MLP neurons of a small language model. Each row is named by its layer, matrix (gate and up: input weights) and neuron, and shows model dimensions 128-191. Each number is 128 + 24 x the weight over its row's rms, rounded and kept within 0 to 255. A neuron's up and down rows have the sign that makes its largest values positive.
After each neuron's rows, "fires after" lists the tokens most often just before its 100 highest values on Wikipedia text that the model never trained on. A number after a token or word is its count.

L5.gate207 [112 123 158 121 125 134  92 146 140 146 112 147  98 119 116 148 150 116 128 105 120 110 150 145 139 132 158 140 114  96 129 146 121 111 156 175  91 126 159 144 125 137 105 168 118 144 126 131 118 160 102 134 156 107 103 168 113 146  72 124  99 117 101 130]
L5.up207 [110 135 138 143 135 141 150 109 133 115 185 150 127 139 158 113 160 105 163 108 143 179 129 113 131 145 127 132 144 129 126 170 129 136 136 122 145 152 138 179 105 149 131 120 132 173 121 113 164 133 149 188 156 119 101 161 149 173 141 148 153 110 118 131]
fires after: "d" 23, "b" 9, " up" 7, " Ab" 7, "ad" 7, " part" 5

L10.gate1197 [143 120 123 134 135  92 135 123 158 148 133 144 146 132 133 117  84 123 130  88 133 145 153 106 130 110 131 132 128 124  73 174 104 125  91 150 142 126  86 108 108  93 163 156 162 123 126 126 116 114  91  96 109 146  86  97 159 147 133 114 113 166  64 143]
L10.up1197 [122 135 119 140  87 132 114 136  75  82 118 125 124 101 150  88 162  89 141 140 129 108 167 135 134 146 111 118 158 135 112 100  74 116  64 127 133 117 145 110 139 106 122 148 148 153 114 125 152 135 109 103 122 133 144 128 110 116  98 135 144 188 131 117]
fires after: " " 29, " re" 23, " Re" 11, "-" 5

L8.gate1168 [166 117 162 154 139 161 116 107 161 119 160 127 126  73 120 111 140 118 140 126 139 113 128 166 114 133 121 127 156 119 135 148 109 129 106 100 128 110 122 112 155 124 126 135 128 100 116 127  96 164 141 207 165 146 159 143 127 159 118 142 132 153 112 134]
L8.up1168 [111 165 112 144 121 153 181 116 132 152 134 167 125 130 122 134 140 124 127 146 126 101 108 146  92 110 106 132 104 124 160  94 164  88 168 132 148 110 113 129 113 104 118 118  94 110  95 109 134 158 146 152 137 110  96  72 102 149 125 111  97 139 140 114]
fires after: "s" 26, "re" 16, " F" 10, " so" 7, " S" 6, "S" 5

L6.gate1100 [125 122 143 121 127 135 121 152 128 149 106 121 144 131 113 116 180  89 131 108 150  94 152 138  91 155 136 123 126 139 118  94 117 139 173  94 113 127 128  90 126 140 137 139 124 132 165 123 157  93  78 123 116 110  95 145 109 128 114  90 123 108  69 149]
L6.up1100 [144 127 129 136 107 135 114 117  95 140 125 144 118  87 106 119 153  96 144 132  95 175 138 101 186 109  92 118 128 148 136  93 116 122 185 151  87 108 181 156 123 121 110 119 140 138 162 131 147 105 158 138 123 150 108 141 107 132 173 114 129 135 123 107]
fires after: "b" 29, "d" 8, "p" 7, "u" 6, "at" 6, " to" 6

L5.gate52 [147  77 166 110 108 128 139  94 133 138  42 108 137  93 130  99 128 146 113 127 155 118 114 119 119 129 124 151  96 150 108  86 111 104 132 104 138 104 169  99 135 140 113 162 111 114 146 168 127 157 112 135 145 173  92 137 152 118 106 103  93 158  88 145]
L5.up52 [ 81 154 119 162 141 129  73 163 141 140 113 139 102 148  95 143 124 156 104  95 125 134 162 122 147 130 147 106 141 123 123 131 135 148 138 126 127 104 147 100 106 108 119 123 202 136 135 134 127 108 144 126 125 125 140  67 115 155 143 103  98 125  89 150]
fires after: "s" 46, "S" 15, "ic" 5, "est" 4, "p" 4, " S" 4

L6.gate262 [ 94  95 158 120 186 149 133 108 191 100 163 127 142 130 149 143 159  87  99 141 143 120 131 169  73 115 123 142 102 115 135 132 155 100 128 107 143 121 138 141 118 120 130  97 113 132 130  91  99 162 123 179 160 117 142 110 143  76 128 136 150 143 134 129]
L6.up262 [101 110 144 102 129 115  97 132 125 104 111 129 155 164 139 110 155 115 166 148 136 122 164 130 107 153 115 152  95 158 108 143 120  68 105 118 112 119 113 112 143 127 182 129 140 129 125 116 183 144 105 179 153 110 142  87 131 143 121 131 146 153 140 106]
fires after: "s" 32, "w" 7, "ban" 6, "er" 6

L6.gate1209 [137 181 153 134 148 127 153 127 114 127 100 165 130  98 127 146 175 132 107 173 103 116 143 102 113 129 100 111 149 146 129 171 125 154 111 165  95 147 146 140 161 103 158  89 162  69 118 140 185 106 156 126 135 140 100 158 105 142 128  90 116 120 123 101]
L6.up1209 [189 109 132 137  93 149 126  95 121 106 114  91 131 126 120 125  97 192 167 121 138  88 150 113  97  90  89 101 132 188 158 130  84 138 124  91  92 146 125 161 153 119 122 123 129 124 117 107 106 135 118 120 135 115 121 130 122 102 133 143 129 117 133 112]
fires after: "s" 21, " g" 7, "ri" 6, "a" 6, "ho" 5, "g" 5

L6.gate89 [ 98 127 133 140 162 107  87 127 131 109  98 102 129 149 121 104  91 124 116 119 118 111 161 119  98 141 138 112 128 134 130 115  89 124 102  55 129 160 140 141 135  56 132 139 128 115 115 152  85 127 145  98 113 100 134  92 127 120 144 153 108 112 108  78]
L6.up89 [117  90 131 128 109 116 148 129 162 113 129 131  76  89 109 151 115 134 133 142 108 102 105 146 130 175  98 138 125 130 159  95 143 103 137 115 128 137 109 108 162 109 118  95  93 134 137  97 147 118 174 161 171 152 132 145 104 109 105 137  98 135 138 107]
fires after: "ni" 14, "ri" 12, "n" 10, "s" 10, "c" 8, "ti" 6

L7.gate7 [105  97 148  75 147 116 148  99 148 136 132 109 112 137 145 106 105  91 130 142 134 118 151 137 115 108 135  99 122 138 146 148 132 158 123 104 117  96 126 103 143 113 100 124 133 100 118  96 121 139 164 119 150 127 100 135 103  86 144 144  74 154  91  72]
L7.up7 [100 128 147  94 101 156 140 109 155 127 141 112 113 132 155 160 149 124 143 130  89 105 155 111  80  96 117 107 161 130 153 100 120 164 111 119  84  88 142 107 134  72 135  83 108 130 103 122  97 121 122 147 154 124  91 117 104 124 143 160 121 106 111 133]
fires after: "\n" 66, "en" 6, "n" 5, "or" 4

L6.gate73 [111 121 134 142 150 150  79 136 183 133 136  68 113 133 182 107 141 122 137 116  91 125 103 127 168 144 167 126 155 109  67 150 155  96 121 127 114  98 102 129 129 150 116 147 127 123  91 147 169 142 133 117 136 121 132 173 131 134 139 142 108 114 118 164]
L6.up73 [109  98 109 132 130 171 152 148 140 159 114 105 127 108 162 132  94 140 124 125 157 109 150 141 137  62 134 150 139 115 141  88 162  92 119  97 140 100 148 143  94 160 131 119  66 137  73 135 167 124 163 149 142 122 160 169  98 101 153  94  87 111 136 149]
fires after: "it" 22, "ho" 16, "i" 8, "da" 5, "sh" 5, "vi" 5

L8.gate76 [152 152 137 136 166 135 156 113 165 160 137 153 125 124 190 121 126 129 123 111 184 163 124 127 120  91 117 151 186 115 125 159  89 127 153 111 135  99 118 132 131 149 158 159 113 140 162 148 128 150  85  96 116 124  78 124 173 125 110  90  75  81  82 116]
L8.up76 [155 102 110 139 151 109 107 113 169 157 150 183 150 101 163 144 127 104 104 136 157 197  74 128 144  93 125 155 127 115 160 168 128 134  99 108 101 117 132 136 158 155 150 111 148 137 129 144 140 161 154 136 109 126 100 142 160 104 129 118  74 124  98 110]
fires after: "p" 17, "ra" 10, " Qu" 7, "e" 7, "d" 7, " Sp" 6

L2.gate580 [145  65 113 144 155 113 148 111 112 134 152 109  78 134  86  85 182 112 163  98  97 141 117 128  96 148 158 107 123 131 146 144 122 190 147  98 146 122 152  94 125 132  84 172 147 135 101 123 145 145 133 111 139 142 116 169 139 121 120 136 154 122 166 152]
L2.up580 [131 128 125 145  99  77 119 121 135 146 143 174 153 163 122 108 147 123 100 126 137 120 125 134  78  92 113 130 150 114 132  86  96 118 119  96 151 142 180 134 137 161 120 128 112 149 135 153 124 108 132 131 183 172 118 151 137 145 156 137  73  74 166 127]
fires after: " " 25, " the" 20, " |" 15, "-" 5

L5.gate71 [130 167 154 127 140 117 106  69 146 102 191 160 161 145 124 147 142 123 119 103 100 147 130 125 166 135 134 127 137 116 107 110  93 157 149 158 106  98 173 155 103 174  96 139 153 118 130 130  86 156 126 112 142 133 104 125  92 113 128 133 136  96 117 144]
L5.up71 [105 100 125 105 123 117 148 122  94 171  97 127 125 115  95  99  88 123 168 113 119  87 120 139 140 172 106 129 143 143 176  94 165 136 145 109 109  98 138 143 121 162 135 106  43 159 116 130 116 100 126 105 150 139  97 114  94 162 155 131 126 133 126 162]
fires after: "20" 24, "T" 8, " Jo" 8, " Pla" 8, " tr" 7

L6.gate863 [124 202 146 168 145 109  91 158 169 191  72 151 144 124 122 163 132 131 109 128 149 144 137  92 137 130 108 142 142  82 160 147 128 155 151 142 118 129 125 149 119  98  93 162 131 122 121 133 115 108 133 145 157 124 129 127 110 124 111 144 119  99  91 148]
L6.up863 [119  98 128 102 156  70 107 122 128  97 150 146 142 171 152 139 170 141 128  95 149 116 120 147 120 105  72 110 108 150 155 116 154 107 149 156 155 112 113 172 145  90 183 146 117 172  93 115 160 149 126 140  98  78 104  93 130 143 108 108  76 145 115 133]
fires after: "s" 27, " Jo" 17, "ch" 5, " Ro" 5, "us" 4, "re" 4

L5.gate1020 [125 103 158  82 175  98 138 108 131 143 119 145 174 129 122  83 146 140 126  92 101  92 122 108 113 136 166 149 151 111 133 110 127 158 167 145 151 110 102 144 147 136  78 148 112  95 144 117 113 144 178 111 126 124  84 153 104 128 106  91 131 134 107 121]
L5.up1020 [100  92 154 118 125 146 142 135  85 132 155  93  93 130 144 129 135 107 117 118 116 138 133 121 135 155 124 116 101  93 100 133 119 133 134 149 136 123 134  72 145 141  93 139 129 117 133 126 102 153 144 145 127 139 129 156 107  89 106 195 114 131 126 109]
fires after: "en" 20, "n" 13, "f" 13, "ed" 12, "ma" 10, "s" 9

L2.gate407 [119  96 141 183 167  80 137 118 105 122 138 127 130 135 109 143 153 128 107  83 140 100  90 155  89 129 152 115 112 110 108 132 155 121 115 153 119 112 146 121 106 157 135 126 122 153 158 145 125 174 105 134 159 137 122  87 149 111 132 116 145 104 154 148]
L2.up407 [156 119 138 113 112 121 105  79 113 128 108  82 176  80 153 175 103 115 133 188 130 104 136 134 138 152 118  97 118 118 118 127 182 140 134 137 174 114 133 140 168  88 128 134 121 131 125 114 102 122 152 100  88 117 171 107 154 124 144 140 159 153 116 141]
fires after: " in" 21, " In" 15, " 19" 14, " June" 5

L6.gate283 [127 150 150 130 126 110 102 119 150 161 118 115 134  91 135  63  95  88 151 130 172 104 174 149 124 166  97 145 123 150  96 148 130 129 121 124 108 129 137 150 143 115  80 133 116  72 128 127 148 132 156 161 129 153 141 107 113  99 122 147 113 126 104 108]
L6.up283 [137  97 127 143 112 146 126 114 114 144 142 102 132 165  95 167 123 164 133 159 139 108 120 146 121 151 164 151 139 139 121 159  88  90 122  66 173 121  82 104 134 122 125 181  83 177  93 107 118  96 141 139 157  93 110  88 126 180 151 109 124  80 100 141]
fires after: "s" 48, " S" 13, "S" 7, "ha" 6

L5.gate945 [116  98 168 127 135 111  90  71 137 149 120 131 167 164 140 128 109  89 154 114  99 117 102 128 150 119 152 151 148  96 109 128 140 154 120  89 120 113 137  78 142  79 167 155 110 119 107  91 110 208 145 134 120  79  85 116 146 158  97 153 125 105  87  83]
L5.up945 [137 140 164 120 128  96 129 131 136 143  88 112 139  87 123 161 104 169 121 129 103 127 148 144 136 131  65  96  90 133 117  98 146 135 128 136  82 137 151 101 196 150 174  90 154 121  76  89 104 123 106 135 171 114 129 146 170 141 115 169 173 116 132 115]
fires after: "n" 24, "en" 18, " dis" 10, " Di" 9, "s" 7

L6.gate620 [113 149 162 107 162 107 140 110 134 144 103 159 146 118 128  72 128 101 131 117 134 122 158 187 115  89 133 112 155 128 180 148 146 133 111 130 130 119 128 116 123 120 128 154 119 160 104 151 104 127 133 146 113 162 124 127 118 126 149 118 102 161 105 132]
L6.up620 [130 120 140 158 131 110 129 138 124 119  76 162 147 110 117  98 113 103 170 118 155 103  91 171 154 110  77  62 127 101 150 120 164 107 138 125 126 133 157 157  97 127 129 136 119 121 153 117 152 118 155 175 107 138 111 111 141  77 129  94  89 163 140 140]
fires after: "s" 30, "re" 19, "ru" 5, " re" 4

L5.gate1112 [110 124 152 124 132 118 125 117 133  65 125  89 153 136 124 163 132  92 121 119 170 158 136 157 144 115 105 138 117 156 133 157 141 141 180 119 100 107 122 138 143 145 119 130 133 121 139 113 148 157 137 125 127 148 115 130 128 114 144 100 141 152 111 116]
L5.up1112 [141 100 112 106 145 139 147 112  97 127  98 117 116 131 188  90  83 147 150 137 142 152  91 164 106 166 117 121 141 179 139 131 148 133 133 147 121 127 124 105 108 145 110 107 138 143 155 150 123 115 140 172 141 133 118 143 145  64 110 134 155 170 157 128]
fires after: "-" 16, "," 13, "|" 13, "s" 7, " January" 4, "b" 4

L7.gate210 [117  82 138  86 176 104 110  89 129 118  75 128 122  78  81 124 160 115 121 114 160 130 106 151 127 172 136 134 126 122 146 175 107 112 135 116 118 145 159 152  98 116  88 187 131 127 120 142 111 120 102 161  96 115 107 143 155 103 169 145 106  95 109 154]
L7.up210 [134 144 145 109 170 103 129 169  80  88 154 129 127 116 121 114 128 135 122 111 150 132 146 139 117 160 150 168  93 137 114 149 133 118 116 140  89 130 174 144 124  85 161 130 139 115 210 115 117 149 136 174 145 133 130  95 127 128 129 128 110 118 107 178]
fires after: "y" 23, "s" 20, " S" 5, "co" 4

L10.gate1017 [134 153 132 132 102  97 149 115 119 176 146 111 151 153 160 127 114  93 136 110 152 141 122 105  72 165 136 122 130  87 105 148 153 136 111 135 130 117 145 101 100 123 175 138 135  99 138 101 171 135 132 165  86 118  93  87 149 156 133 183 109 169 114 102]
L10.up1017 [110 109 103 123 141 118 149 154 148 143 121 120 127 108 147 122 164 117 107 110 157  74 118 131 133 101 151 105 177 150 138 118 122 141 139  72 170  77 138 137 131 120 154  94  85 150 113  98 158 127 102 145 117 136 187 105 108 121 140 132 176 122 161 137]
fires after: " " 19, "ci" 14, " re" 7, " co" 5, "ch" 5

L10.gate880 [131 159 131 152 138 116 134 118 121 139 162  92 114 148 135  81 118 141 135 115 122  86 132 181  59 140 137 123 154 136  92 143 105 118 144 110 149 114 129  89 122  97 138 121 165 151 118 123 126 113  79 136 131  51 100 139 138  94 113 128 118 158 103 146]
L10.up880 [121 166 126 134 103  86 191  93 123  90 119 126 142 116 142 133 160 113 133 121 174 133 117 177 108 121 189 106 129 115 163 130 107 114 180 110 176 106 147 113 156 138 153 147  80 105 114 149 141 124 112 135 130 121 140 147 132 119 122 148 162 125 110 111]
fires after: " " 32, " dis" 15, " re" 10, "se" 7, " ex" 5

L6.gate280 [169 114 171 125 152 159 117 107 157 146 121 143 112 120 136 108 186 133 114 140 116 157 100 180 114 101 154 136 159 143 169 136 152 127 156 122 141  87  95 146 149 172 128 133 136 140 125 161 115 131 117 128 129 151 139 102 164 115  95 128 102 129 108 132]
L6.up280 [140  84 160 134 161 211 116 122 130  85  81 132 112 125 149 121 129 174 142 157 153 147 127 125 127 132 129 135 112 131 107 137 159 122 148  90 145 134 131 133 127 119 103 101 138 151 164 137 127 116 157 187 163 128 125 113 157 107 147 169 129 117 124 157]
fires after: "s" 47, "y" 9, "la" 9, " S" 5, "z" 5

L2.gate418 [135  95 125 131 153  73 128 101 113 116 157 139  76 146 120 175 129 139 138 127 108 152 158 135 104 130 177  81 102  78 100 113 103 122 123 135 169 199  95 118 115 127 156 126 138 133 115 145 168 131 154 117 140 145 130 159 118 134 117 151 134  98 127 154]
L2.up418 [141 153 118 141 134  69 116 123 131 146 156 114 102 124 171 111 180 147 146 109  95 122 139 140 111 126  98 142 155 134 123  80 114 114 138 131 120 144 194  94 135 129  97 176 138 132 151 146 141 144 136 165 173 124 141 147 122 151 102 128  96 131 158 112]
fires after: " " 29, "." 15, ";" 14, " |" 13, " (" 9, "-" 4

L6.gate731 [ 97 138 155 134 142 117 123 117 106  90 139 133 111 111 122 125 152 117 105 142  95 155 122 147 130 189 103 123 164 145  92 101 115 183 139 105 113 119 102 121 149 119 135 124 138 102 150 108 131 152 138 138 130 138 135 126 136 139  96 121 163 126  84 115]
L6.up731 [154 144 126 108 107 146 154 134 105 158 125  87 155 147 111 157 140 167 125 130 128 151 132 135 154 125 144 121 159 180 121 122 122 167 151 146 104 116 122 103 131 134 177  99 112 122 114 106 128 141 103 114 128 158  81 110 138 121  90 102 124 135 126 163]
fires after: "g" 17, "ga" 13, "ir" 11, " g" 8, "ig" 5, "hi" 5

L6.gate427 [137 136 121 130 191 145 121 128 142 131 131 141 130 111 120 161 149  82  85 110 103 156 145  97  99 182 140 145 157 108 120 142 116 148 130 153 130 147 101 154 137  94 143 135 147 147 172 139 173 154 102 132  72 138 103 159 112 133  84 115 148 133 114 130]
L6.up427 [120 107 127 118 110 165 126 119 185 121 109 145 130 145 146 167 119 148 165  88 147  73 140 126 140 118 172 138 150 143  99 108 123 104 144 120 140 108 144  87 111 111 113 142 100 175 151 124 111 127  96 130 124 132 154  81 125 125 123 106 121 133 129 152]
fires after: " W" 30, " O" 13, " p" 12, " P" 10, "w" 4

L5.gate738 [146 120 173 137 132 133 140 165 136 151  64 164 136 127 117 122 136 128 139 157 157  99 132 149 102 134 113 128 171 139 137 116 100 152 144 115  99 114 138 112 151 118 127 115  99 127 113 135 130 141 124 144 106 190 127 147 131 130 131 112 111 125  92 138]
L5.up738 [100 110 106 131 127  99  66 156 139 127 143 158 117 143 125 150 149 127 148 133 179 116  97 115 145 157 132 166 122 136 100 106 104 119 123 144 147 125 121 145 126 183 134 112  96 131 136 142  94 128 122 121 105  96 111 106 157 120 140 129 105 147 150 103]
fires after: "s" 23, "c" 17, "ce" 16, "ha" 6, "us" 4

L7.gate1203 [125 158 126 134 142 115 146 142 133 100 150 148 159 145 142 106 116 146 147 142 135 133 162 123  99 138 141 122 156 158 115 112 120 158 156 133 123 141 110 137 135 129 129 125 122 119 162 140 110 128  83 156 120 107 107 120 147 178  93 151  98  90  95 129]
L7.up1203 [107  78 128 109 108 124 132 108 136  95 123 164 135 184 154 137 140 146 130 136 147 115 131  91 129 133 122 127 110 178 127 116 137 140  97 114 129 166 170  99  97  88  99 125 106 160 115 151 145 143 131 146 148  50 111  98 124 131 117 119 142 129 145 136]
fires after: " C" 19, " P" 9, "en" 9, " p" 8, " c" 6, "ne" 4

L6.gate16 [112 141 155 148 143 150 127 145 144 138 120 148 114 111 119 130 196 108 151 118 141 132 166 113 125 131 107 139 154 163 145 156 153 122 161 127 132 111 128  99 128 164 151 159 159 135 161 144 112 129  88 115 119 104 102 104 121 153  91  92  96  80  90 102]
L6.up16 [135  68 105 126 148 116 119 126 138 181 168 152 131 140  91 124 117  94 125  96 141 170 145  75  94 130 173  99 113 120 144 143 116 113 130 138 135 121 161 129 145 117 143 138  77 126 141 110 114  72 148 165 132 128 121  51 112 186 147 145 133 152 132 171]
fires after: "d" 34, "b" 15, "p" 9, "s" 5, "ph" 5, "per" 4

L5.gate437 [142 125 178 105 166  92  69 161 143 143 111 119 145 132 128 130 158 100 154  75 183 134 146 142 120 118 112 150 105 120 136 164 136 126 127 113 150  67  93 112 138 128 115  99 141 143 132 157 135 140 136 144 148 169 152 116 127 171 153 146  84 129  84 113]
L5.up437 [ 75 162 129 114 148 185 109 132 152 122  63 106 138 130 114 131 125 105 158  79 106  93 168 118  90 145 130 119  94 136 170 131 144 103 158 102 116 111 115 114 129  91 131 162 139 140 122 120 126  78 149 141 132 112 124 107 124  88 119 114  95 158 141 192]
fires after: "ru" 24, "ri" 12, "s" 12, "u" 11, "fu" 9, " su" 5

L6.gate1198 [119  85 125 128 136 151 128  98 162  92 105 159 129 144 142 126 146 132 126 146 140 120 105 153 144  88 119 132 125 136  94 153 142 129 110 156 126 128 137 101 148 112  99 134 100 153 109 105 113 125 176 167 112 128 112 115 111 138 111 116 118 176 130 113]
L6.up1198 [121  85 117 100 162 129  96 101 106  97  86 174 183 109 113 119 128 106 127 173 199 107 151 129 155 135 118 130 106 145  95 112 153  86 110 126 119 147 122 107 133 161 106 130 110 105 141 140  96 190  56 118 107 146 110 103 141 155 129 108 106 134 117 117]
fires after: "er" 18, "s" 14, " K" 14, "S" 9, "ed" 8, "ter" 4

L8.gate360 [143  79 148 142 145 145 106 116 127 138  69 141 121 137 154 124 115 139 107 133 135 106 161 174 105 130 137 111 118 113 129 136 151 101 136 132 115  98 124 102 100 125 164 147 153 113 111 110 118 137 110 160 150 115 149 128  90 118  97 148 117 118 131 105]
L8.up360 [165 114 156 106 137  68  79 117  97 117  94 163 118  84 124 131 150 128 107 146 141 135 133 101 130 145 107 106  91 124 101  89 147 122 127 140 129 135 145 116 115 157 200 135 161 146 176 125 127 138 120 134 180 114 148 141 119 161 139 116 121  89 124 126]
fires after: "s" 53, "f" 8, "br" 7, "er" 6, "te" 5

L7.gate473 [173  97 158  84 163 157 133 105 130 135 120 134 110  98 160  88 138 140 135 137 111 145 140 162  77  80 152 144 115 139  78 187 121 144  95 178 147  93 168 144 131 114 139 135  72 134 132  92  87 138 114 111 143  86 103 119 148 121 108 131 126 136 130 123]
L7.up473 [157 145  96 129 154 128 110 140  99 143 141 118 107 135 141 137 154  99 119 106 131 128 134 118 123 171 128 106 121 129 124 139 125 112 141 130 133 117 134 150 121 156  79 105 138  88 136 118 120 155 118 124 159 118 138 130 108 131  78 113 123  89 115 138]
fires after: " in" 28, " In" 13, "N" 6, "ni" 6, " East" 6, " West" 5

L5.gate427 [153 101 135 156 155  85 173 120  76 117  92 143 155 149 164 139 150 126 104 132 102 110 124 149 118 132 139 109 143 139  91 137 106 156  97 135  84 123 126 138 170 142 110 112 124 150 129 142 116 128 128 119 140 115 102 133 109  87 151 111 110 156 117 118]
L5.up427 [126 162 111 113 101 139 109 162 141  96 115 134 144  81 136 128 135 128 146 118 142 147 102 130 114 145 153  88 151 142  99 110  90 143 142 148 105 120 121 162 141  95 138 192  90 124 111 141 150 110 160 112  93 158 126 119 107 129 127  94 135 135 109 172]
fires after: "ru" 18, "ur" 11, "li" 8, "ho" 8, "leg" 7, "vi" 6

L7.gate235 [ 89 132 123 110 141 162 100  87 130 139 101 121 144 143 142 106 125 112 138 133 116  73 103 110 117  94 134 136 130 126  90 149 127 103 150 143 127 133 112 153  81 111 112 165  93 126 150 120 106 125 102 169  95 123 124 132 149 113  69 112 130 121 124 123]
L7.up235 [134 139  81 153 129 140  79 150 124 166 118 149 150 142 109 154 134 133 139 137 173  92 138 113 132 145 128 118 102 149 131  77 123 104 130 138 137 114 141 148 124 151  88 128 141  71 152  88 133  93 132 146 128 172 133 158 131 135  56 138 147 107 168 138]
fires after: " in" 22, " In" 15, " At" 13, " 19" 12, " Con" 5, "s" 4

L5.gate460 [127  92 126 113 119 128  94 121 116 152  67  97  93 159 123 151 135 108  96 153 139 134 127 175  96 123  93 107 115 140 133 150 112 146 120 133 127 182 134 173 125 132 124 111 161 131 128 131 134 164 114 129 130 127 113 122  99 115 128 141 113 134  86 106]
L5.up460 [135 138 118 121 145 146 161 136 125 113 167 178 124 165 140 120 107 139  99 165  86  98 134 123 115 166 138 141 145 133 135  75 122 145 141 168 158 150 132  91 140 153  85 147 123 123 121 104 128 146 143 107 148 124 129 125 135 109 145 123 125 150 103  98]
fires after: " " 28, "il" 13, "el" 7, " Ca" 7, "lan" 6, "l" 4

L2.gate293 [112 129 139 165 157 111 107  83 118 105 100 129 176 117 130 127 153  93 131 157 155 122 135 152 154 146 123 145 105  99 132 143 160 165 141 119 136 134 143  53 138 186 117 144 140  92 129 124 162 111 153 105 130 120 137 109 147 113  84  82 178 128 138 132]
L2.up293 [123 155 131  80 137 117 130 141 132 144 123 124 115 146  94 117 112 125 143 147 146 112 126 110 101 143 115  90 125 178 140 138 153 126  89  99  86 116  99 151 128  97 117 129 142 138 141 138 126 181 143 164 115 148  81  92 140 129 144 134 110 152 158 128]
fires after: "\n" 45, " 19" 16, "," 9, " 18" 5, " March" 4, " January" 4

L5.gate1138 [111 165 168 127 114  88 146 138 115 120 111 140 146 108 133 120 160 111 118 118 103 117  93 155 116 163  89 115 154 125 103 108 115 155 134 143 115 147  82 149 153 113 139 104 109 134 130 132 126 157  97 110 153 125 100 142  74 111 143  95 129 136  85 209]
L5.up1138 [149 118 139 132 125 167 103 114 132 111 125 168 176  98 102 121 129 126 141 153 141  82 142  95 113 102 104  88 147 125 117 109 132 169 111 213  84 121 117 127 110 103 149 118 125 130  94 159 110 152 150 116 121 124 129 169 118 120 122 167 116  98 160 158]
fires after: " Australia" 14, "'" 12, "li" 10, " Africa" 8, "i" 7, "vi" 6

L6.gate43 [153  89 165 146 162 138 150  96 146 105 153 150 103 163 117 107 125 163  87 158 139  77 110 148  99 150 160 140 150 130 114 160 142 128 121 116 132 129 103 130 126 124 165 129 128 143 168 110  93 114 116 104 104 148 104 139 136 109 110 140 146 142  72 117]
L6.up43 [149 116 143 131 136 124  89 115 143 126 152 106 108 132 108 146 147 150 128 150 112 130 109 128 152 134 158 199 104 133 141 171 114  98 130 104 162 163 120 104 114 125 121 100 132 160 178 100 165 139 113 143  64 158 111 105 152 142 159 123 134 136 139 135]
fires after: " G" 17, "z" 8, "han" 8, "all" 8, "y" 5, " K" 5

L5.gate0 [125 139 135 157 125 100  86 127 111 109 152 119  98 146 154  80  99 123  83 105  74 103 174 151 128 142 125 124  83 168 118 140 126 101 113 109 135  95 117 141 125 134 148 114 147 112 145 134 126 125 142 166 112 157 116  96 169  86 142 114 106 113 124  83]
L5.up0 [140 101 131 181 129 136 143 154 117 128 128 128 122 128 193 128 125 166 145 136 163 150 138 156 131 160 121 118 181 161 157 121 138 107 120  97 137 156 124 147 146 162 115 105  98 177 140 131 196 138 113 127 156 143 126 125 102 118 129  81 145  89 130 118]
fires after: "re" 21, "st" 8, "f" 8, "c" 7, "tra" 7, "ar" 5

L2.gate1177 [126 122 118 209  85 112 123  63 125 158 136 101 158 145 119 145 160  72 122 103 163  66 113 125  97 135 125 127 108 125 158 126 137 139 141 126 123 132 171 121 150  83  90 119 111 122 174  96 130 137  97 165 135 129 136 119 167 133 106  95 120 150 149 139]
L2.up1177 [181 136 157 139 153 123 134  66 120  93 104  97 146  75 121 116 148  93  61 154 175 118 113 156 111 133 116 138 124 104 111 130 172 138 118 156 140 139 132  97 170 147 147 131 132 107 155 146 110 151 111 107 119 130 108 115 154 104  97 116 117 147  83  73]
fires after: " in" 29, " In" 21, " September" 7, " May" 7, " June" 6, " February" 5

L5.gate325 [121 153 161 136 134 132 104 148 150 126  79 113 178  74 138  98  81 110 155 115 159  71 122  86 124 125 102 134 102 168 160  91 125 106 154  95  96 114 158 118 113 111 125  95 119 131 146  94  98 138 140 145 148 124 141 127 115 151  98 147  77 151 112 141]
L5.up325 [109 132 140 129 109 106 130 152 160 109 108 175 119 103 126  98 144 103 121  81 113 184 157 131 147 122 138 150 127 130 101 121 126 107 110 148 138 128 136 127 132 171 100 130 100  80 132 135 183 102 135 154 108  98 135  98 146 199 104 139  79  94 116 141]
fires after: "s" 66, "S" 17, " S" 9, "os" 4

L5.gate673 [117 117 163 144 169 130 110 157 150  96 167 153 145 132 145 136 130 128 153 112  82 147 146 126 127 155 135 124 198 104 109 110 166 119 156 111 115 115 124 137 132 140  92 158 131 147 161 146 133 149 125 115 150 104  95 180 122 134  94 119 104 101  81 132]
L5.up673 [129 120 139 135 107 149 160 178 104 150 136  79 118  94 141  43 107 139 170 140 105 141 107 121 104 127 108 100 124 163 179 124  61 128 137 110 129 146 161 170 165 129 105 126 157 106 128 154 127 116 145 105 148 102 136 156  98 115 124 128 113 119 146 121]
fires after: "n" 19, "g" 7, "ri" 7, "en" 6, " con" 6, "bor" 6

L5.gate314 [119 114 137 104 112 100 106 119 109 107  72  97 111 132 136 122 177  97 102 105 126 119 157 136  95 103 110 145 128 124 114 111 121 110 140 119  91  84 136 117 169 135 124  89 145  94 125 173 130 133 137 149 126 125 155 118 121 114 111 120 117 130 109  93]
L5.up314 [112 109 116 109 158  90 113 130 147 137 114 125 119 117 154  93 157 119  85  78 150 129 136 118  92 103 156 133  96 151 130 102 140 134 144 128 107 157 159  97  96 141 141 112 129 118 106 117 109 149 132 118 128 118 135  71 117 146 102 138 101 155 118 117]
fires after: "s" 40, "ur" 14, " f" 8, "er" 5, " over" 5